MLP neurons of a small language model. Each row is named by its layer, matrix (gate and up: input weights) and neuron, and shows model dimensions 0-191. Each number is 500 + 40 x the weight over its row's rms, rounded and kept within 0 to 999. Numbers have three digits each. A neuron's up and down rows have the sign that makes its largest values positive.
After each neuron's rows, "fires on" lists the tokens most often at its 100 highest values on Wikipedia text that the model never trained on.

L5.gate138:507550570465539505532486496552525525473515534438536500561489512546490487564506462498519492463481427536471475520495495463495461551463529515514548489597436456509553530466494471595431548504486540526560501487574491574450576471478476445489475465416536542482524442500500511478485515557564480463509546536490562586578577526503489447512479472548460524473545464514537549592474439530478497586505503452435474500465422560472515476535486465459549540515492583459487516533433474422497519458479461566522531534429537445481514498528525495486518520472481516429510513465458490493491555499564467502
L5.up138:488481586471590445444476542525473581520489511521561501487518521507440537531429517495539494568496477464396448491490549572493470523464517475457462458494500517528437460433399554463454434474516519488525499461437543546552462451534465451535482511429466576512478500484487446527516461416508463537496506461435485468470480545489508470529487543431515454461454500516525411482558509564454539470490456455527541529576511477525470504570492513550490474465479512475514519464463556427482481462480527482450495541448573440544523449445451478498519463497487491496549484521517450513540524462539446558
fires on: "e", "ar", "ear", "an"

L9.gate274:471476554490460553471553473468533434485484568479532522482542488602513497494532523520516562458575480435452451523545524500509443555463502510536550486466485483471557575464473468540481516538519514468473494477443526524437485555508568492460507447539434505482477543444517523483510520536524493592467534553524509527511472558533549500457517482431468585496533396490472506545481557491468504498555475437598485452466451470532482442511458509463477523503498600540577505484519502519467487512461554443518521468482514533485589431459490548520445474545388504569444512473454537495492522538496483509
L9.up274:441465518528510588502496507486493395419590512509480525486500521450544479489481449545468506500559508487482489512550513507534494538495482578520524575516479563524572567470562422474530545552504453521503500543499575462465468518478476473486401502509428552521445572520522580631534502546438516496520528493508563540486477486644508501451534537540536495489451442488524465463490534436491543468473488498509458485522496524473504516548490417489452485459483520512525479489483528542490486505454493572484505509476454506531452498467448499507494473488451582494465483546461557428471546462507460524
fires on: "d", "k", ": ", "ran"

L8.gate168:484483500423471442473475542544609500499426467482530526482454420462504465479561483479550527480457456477455453513474549513419516502534518482472566475438488465451565441512473561509591470553572537498507502531434497511530502476530594422540517551481541508559501449488529498475473526437477522493481540464556568468484478452514452480497498468522450519434516458470516467469450489473541510526549510482537501471481529550498508484518530514486459518492474534532434418451482488458530479507475538446523584507471570469564512468444476463465529510511475497563544466551524482438498547549476578380
L8.up168:544487502451541526525583528437526544475528491474548467451482491455541473491498460497492485510477470511531466466469409473507584505496451486585501435513519505483556497468462464595458522426510483480540588562526511509476505446498472513555492463606458541526472478463534474503523481491525501507537459550449553495398506460462521487508479508558504521465493509543523470525523531503464374433494516496459424502513466531481560471523494528532451496510474481576440547489495527431488521498483566555543581496502464513478496452378432438455504437539487524486491543506427530514552555485503456503
fires on: "pl", "ol", "fl", "re", "publ", "Publ"

L6.gate235:513523503525501406541489484460550495523411567497462520541495557521551542468472530535518476465529457512429574546435488482507521437500525559593489565475530523524486513499508509529535444507522485454490532538447541518511456494497484528514497504502532496581521450415507559440423519509563522438529482445495534526526568516424486496539557448528564444483509508528538522497530443540534484532492542512528524474503505491526467465507522539520443560496458600488501516517482453443556451541542498489447570581486516524537444506514409572554499509461485504425499504463581453533498448505510435581
L6.up235:446404524514487444478480442513462463500476528481549574566451522528470485496529564526463477460514445552497481442458443497472441546458448535423465524468450539453421488457476505449502528503465528467435480472408492567522520480408496542522524561498467552453483484526521430448430418528496538497510480512495473496494531481485527464446480512394531574430517465424555522517539508544475474472562515549562548520520465548505477506444555491523482503557498455506511555483465492526483488522470463489490532508563484461527534496496548405454501463462490486414461422531538525453472535505521517497
fires on: "that ", ", ", "as ", "est", "), ", "op"

L9.gate242:505538450435475510557553510483443478479491536504434553551414522519478515492440446447509497479528499511481472508448483495512520578463562498438446480504522493462511537446526489518495436512446526469548529483497466512479454498497474517524440533579418484472449487497500511508412534542474497424519514477557539570507561537496465449562487456493544422457487462494437532490559579429467480472493434512481455538488513526535545550491547512426393481505436482547440512484545526523508574547455459501463471500478620489486482532480519494457478466484437461401542469470459487527515506471562485506
L9.up242:508472570511573508442512590432448448517556551537492512493486526485539497462431479503517525518556463536536570448481492520547464427538496480497519525509543520523454503551507553546474416527514590526491542484487528510452521514467426485431516530524471531501565502475491550523505508460502547457453442523557541486504468520501454406576525473415471532495510468468490510560456466453558472510440498518472528497536450516384501509525517467519423421598507498498487515506516525504415470476507472537510561499475526478468516530462580517498466521487476470378477461541523470504450536518484518424
fires on: ". ", "\"", "s ", "e "

L9.gate27:623483452434532454509430511606513442474480536537467488499483474525484537444455512457550503480456530571534504526456470512517444479549584493522480465498515457595473528461541571550442482529447554459491569433473535542484488468476451493521448557527536554480499516445452488481503490472455536518523584535506496484502523494519509468503464502528487421456474410502565520434556507511494525446554470485475458532484528519521486487515488537471471501519473528447463479514542484420477517576556435494470531529565491477455562508478490452414543470421492487515484453586453485479530503484448455508
L9.up27:471449442525501510436486465387470488445495489420515461527501447460439522532519511453539513545501489468469523461495562541508490432461496504484470466482478506533421500496462544534484497507496512545492503551445530484544484460458465470544484504471462533505476502527477462467452454559549503468493507521468537510553504446565448501449542511622511410490482509432426512482483462481548517505443538467491462461452514512520541489470509459575545454555530506535500459500520488510480512496524544415552558443513401472496417474436597512494447548444485481549526455506507554450400484596499490506
fires on: "r", "iv", "n"

L10.gate136:522485476498487512517507517482545491561427469467565489509547485525519547472521498556528587551458518629505528511495513440482592499464466504511589527526557451508539499507507520539541477419523504486443447563495531508503483401525549499486505467523501536512480547470563481470526436450516393554558505494488611487454471512594483451503419528495495541463473444579531509525491497458438512470504512541522476454484484472540542503500390470500477499516512495466479457509514487527461492437493456522474456569497549426529539546528451485460544507515585458502471530456500546497570519508510464465
L10.up136:501523447437489539492487482459516467439547471544475510549503472531526507529501504440568488482496529554543434493472549492452482474495548484544510545491519521468550583502530518466521509478503499527485510453522542433548486491553463514461507423571419522491492442545500521519518511518458437475448491498475493469500490484468547460486476566479548545511479503482517473530519421495518527518508586468554541584432523454563472460493487540619407548570460427522511565542498577532477509508391461564582429585470475500455506479499503464516522495498523522466520567456416489511537538495492552460
fires on: "St", "F", "stor", "ic", "Fil", "in"

L2.gate35:541477464529447514542445508521549512506496434435457508449445503514469579563469529489507547523468479543525505551589471537498494477573489476447540496508468484571510528440492503531530499551475476499536528410534481470474564464501464508516492465469549495553483387454582466452575449462515387544545535484540503526509522507492485558528513442590513471456490451505510479503578552483551569535537487543558517494516541573488452421468509472501498486493462480433471563516508528479495522523426551509514502473507532477510572485522441430474495455486432466503496459502473492451421509427526539493
L2.up35:497435460605496465555520469493536507530531445459524461466510539443513488573502546515514477453530497521515507538605488501461488479532456516469572551541491535518533516399471511510603493550550507521541498569443439524488506509528506509569498498478511485494547474418522492455512407551548518546525440514461525459515508494502456596518577498525505458424478424511511485536482527496542575474475430560504552444526525483518460459582487509534410499501514508466483536511487507530497507545491506438513474510528473405510554543527500546488395477510438522441489488449484478520453541461500547499
fires on: "end", "n", "al", "omb", "TC"

L5.gate309:486492464464517401495554495510569506510559452484494540479474484510527475501496545386552498421526439482462491579482438515504479517489473496507529538497556451498540511523552489496457534484452451485488454503483504510485535477512505571529543520480528493499548482512605457466504417491490480530450524538476466544529540443444534472573478520510542555424481441468558496464499476490451424487516527537589494526508566456484367484502435523482503520493590526460472560518474453501447526391525501436504538531504476497473473528491524535503542532492425495472497594429444465490465489462495537524
L5.up309:482525518517467478465481426524531536508506478604551449531477581516449504507512522512531494505476503499510456540542567520611453541494493456564480519515546442481479506533502429459541490487484579462476414465505506527582558516440443482602504489523446504457449520575505492534534448487516458552484500511529523504487551557470554518540462515503514465514506546478460514489530577526527495502474465571431548535479463410480560480457495495528540484467469529438501563461603472552472424471496452505527570500436503523534565407533489526487493485518440531514476492506489429487555502456474463501
fires on: "por", "ar", "ic", "ian", "an", "charac"

L10.gate21:515540485478529420534494550535521598430551434509515535478518491442427500443537474468582543494535520506492538434436507475454518469544440512514500535476469580521538518487484568514471541488390514565501519422478448525547492498570468551505496509536493422492447548527462516473569503508479530452506507494512537518529473522580497529548501411542459468431490515478474416479456503508508485520540486476522493521488556502483481507443525531514527484533432576537510498516478526538531576475474544485586482522404538541428542523532522490539456473506478415519503528487491511440520505396459522491
L10.up21:499462472525463486481546453523521531472501442449515456429436575545495514441534563520418525465493506536467486508534491567491480502488467543516545429431453612412489461458468467517523481554456554460491498528516504543477513442577519517518524531582453512475489544530532514562502502463480457464510434502498479435516487507461528509524515534589411572486531482544486533508519489498491486454479512481524483521520491539512569462516501499399536481500449504455547458459477510425500510465486535475498470472478591561434450408476471598433498438496516512472472468583465515483498480562460501483
fires on: "h", "Th", "l", "ol", "ph", "pl"

L6.gate230:508570471530549533517519515506474507534569543449537518523529487433478452535559467535451486480516470518516480593525553459523505435531388592456423488551507489502509409529518493450464466569440541507491443441501502468516435555475468488424531549534496552474500424522503490468483448500487498516456501508492413531554549521519460466504503523570457567530477488520584471481471592406525485468498486557491495501523506469502477491515571476470512492518539518539457493492514542469426578575533527505524493474460545467527495468541468551503490481543445546517544505561446495577513495575500475536
L6.up230:485465502509566451507509537499499512507521568532483514523523485510497452583525466514466513511522501411571447400459522577535454460530578454493514531489497468485566534505480525515450504499559572441548502466511522569493438508544519517460515519503545558500574542481470499542523472432469568517490483512473532480551535486498528522567464421549529492498479476428534497484551506482544476511475593501546552452551526463536491474499521571482539455546651477520593509523509462505462509472558467533540539509536487467557500561538483511495451475454436419513560467454488487435488513548470500518
fires on: "ic", "oc", "ugg", "ust", "al ", "oy"

L9.gate106:566470510567444483530522507483478482517557470534541469428424496459498505542430491485528503509444477484472496474465515562419470520530581589443526531456480472498463512532420546545570517594434579518476461435430460485448458511448520500464473542495580470518448581563517469497488440452473536524485515441476504533502517508471604452498512499463517475531472451441563477560457477459511559466575484493500507515506472433548541525530590521503478488489442531520546504490535561515564444469496466576597521500460510468483499498479479527486498480482477487487556504532478546456486506524517530488
L9.up106:449441528444471506503497451489502580524473464508448431533469488456480549596489434503479445506517515528461567493562547429497543574509568557516479465477460486521466446523473473478454543518455466529495504538433484457504534467503474408510576550468507534560450459404465520494534523548576496560443470465533549519592492530579544487487500542514534500548449575554527516523509453515466536503504488508450495539523445469512545539501472501457520545499529484542456510511554500511438492414481511493493550540503442559560492536466595577481530550506423492466534466464473495490527504479514516465
fires on: "n", "w", "st"

L2.gate173:493467491489546520543586470538499479460476508516490508493456519505598556547530415535435464499540436455489499422478475469533487502464427512493492452464522496451486466446540537457444562586488516459478490616485474421421522494543504599472536485459530437517518534489460452470554515495479509548451550547490503533493520463544479439495529531581453473554513484503495476428483488470474554590425498566487494491470457475441453459507502498496496514498435480497468480486490503498532511529416466473505591513511551544540468554497459522546486456523497547556492507455511501531540494401507543441
L2.up173:545441486535551576553495484549557420537507473577455484528480518526531534527476545500427564477546484518497462449554435492487526476566425520432469433530499474469509477427490497503476475544496487512522512517467490496499473524489513550464478516523432521413589543475531462524557491555513518519459465548511557564476518475446504497533478587550466461495544469566507407541420515512478522512492419484461460510472494539483512427499481464473452508486503458477526435530480492548483555613404494516517468526513468505545434559498436555496506486476486522556493512489517478470615517503473511534
fires on: "-", "ir", "ond", "way ", "ys"

L5.gate258:494502501492494535466554461484481501520444513540465468476486497529517541463512405486479529466577473435494486525490514424525482588538523468470502507567506470525560518483502538529481496505458559447495633548488482474485501524446458525551494542533469527509470502616477507510561543535460428460520478530469511470520430465459545525540507517502517501490457445534470479470549462513471524453457537488497487496486445481429491514509468493387567485391466560527486552469498552517456471524504537466482532424498520537467541508574454563503449526532552494497465490423569454397468533558523549463
L5.up258:436515453484543486474495522483521442467467554459488496521477463470416433480525507522507511512496460425379463492531555435532451423550503514490507486514532504573541521553511447497484425489501522426556534496487492492509497462448508551501520515472526528474493457580508484483483460523464494417538570521534507487573499524442489501466521526496482568536537465431388492485539466434514473452485507499525455540466495503461555512540458470452551466444523567532558485496534495544485506543461527526502479473462459548523552552551602530532549469520448533470533392398484454453531515515493477533
fires on: "partic", "inc", "ersh", "ly", "on", "tic"

L2.gate302:543468431500495447519543508498458506536526405496517493445467474493463601511507441480502544500453499459492398563534476498532544532530535524500443520452468541520472499524511590571551443504494418440505522526563461479509557487410461508495487573525438500489485497490524451510504426514538509546551525537512504519477465527479430545562510468500457526477489462530459466538469559545461478520524472474510491365374552551467539459432468557478518490502491495511486528505570527486458544477498481485487404466524523509451455517467597521484479485456501530531482496566489472520509482493446534477
L2.up302:535531458536508541539518452467479520556557402533446463474438489456507585511448455465510526504527589464434482562537481554446527517452545479489489482418498563483507469523485513579541492523479499477580553503502538474506447505447470468443538558464467539549513483511481458494489509470526584519518525489506471443512427541471524468530515489539520517434538465527472506490401506546465508529450457476478493422455537569533493503480482510515519506570419554424449484543546475476496466542527518497530418462557472521484454518467523519524436522522452475495529530603466577555491506496439554523
fires on: "n"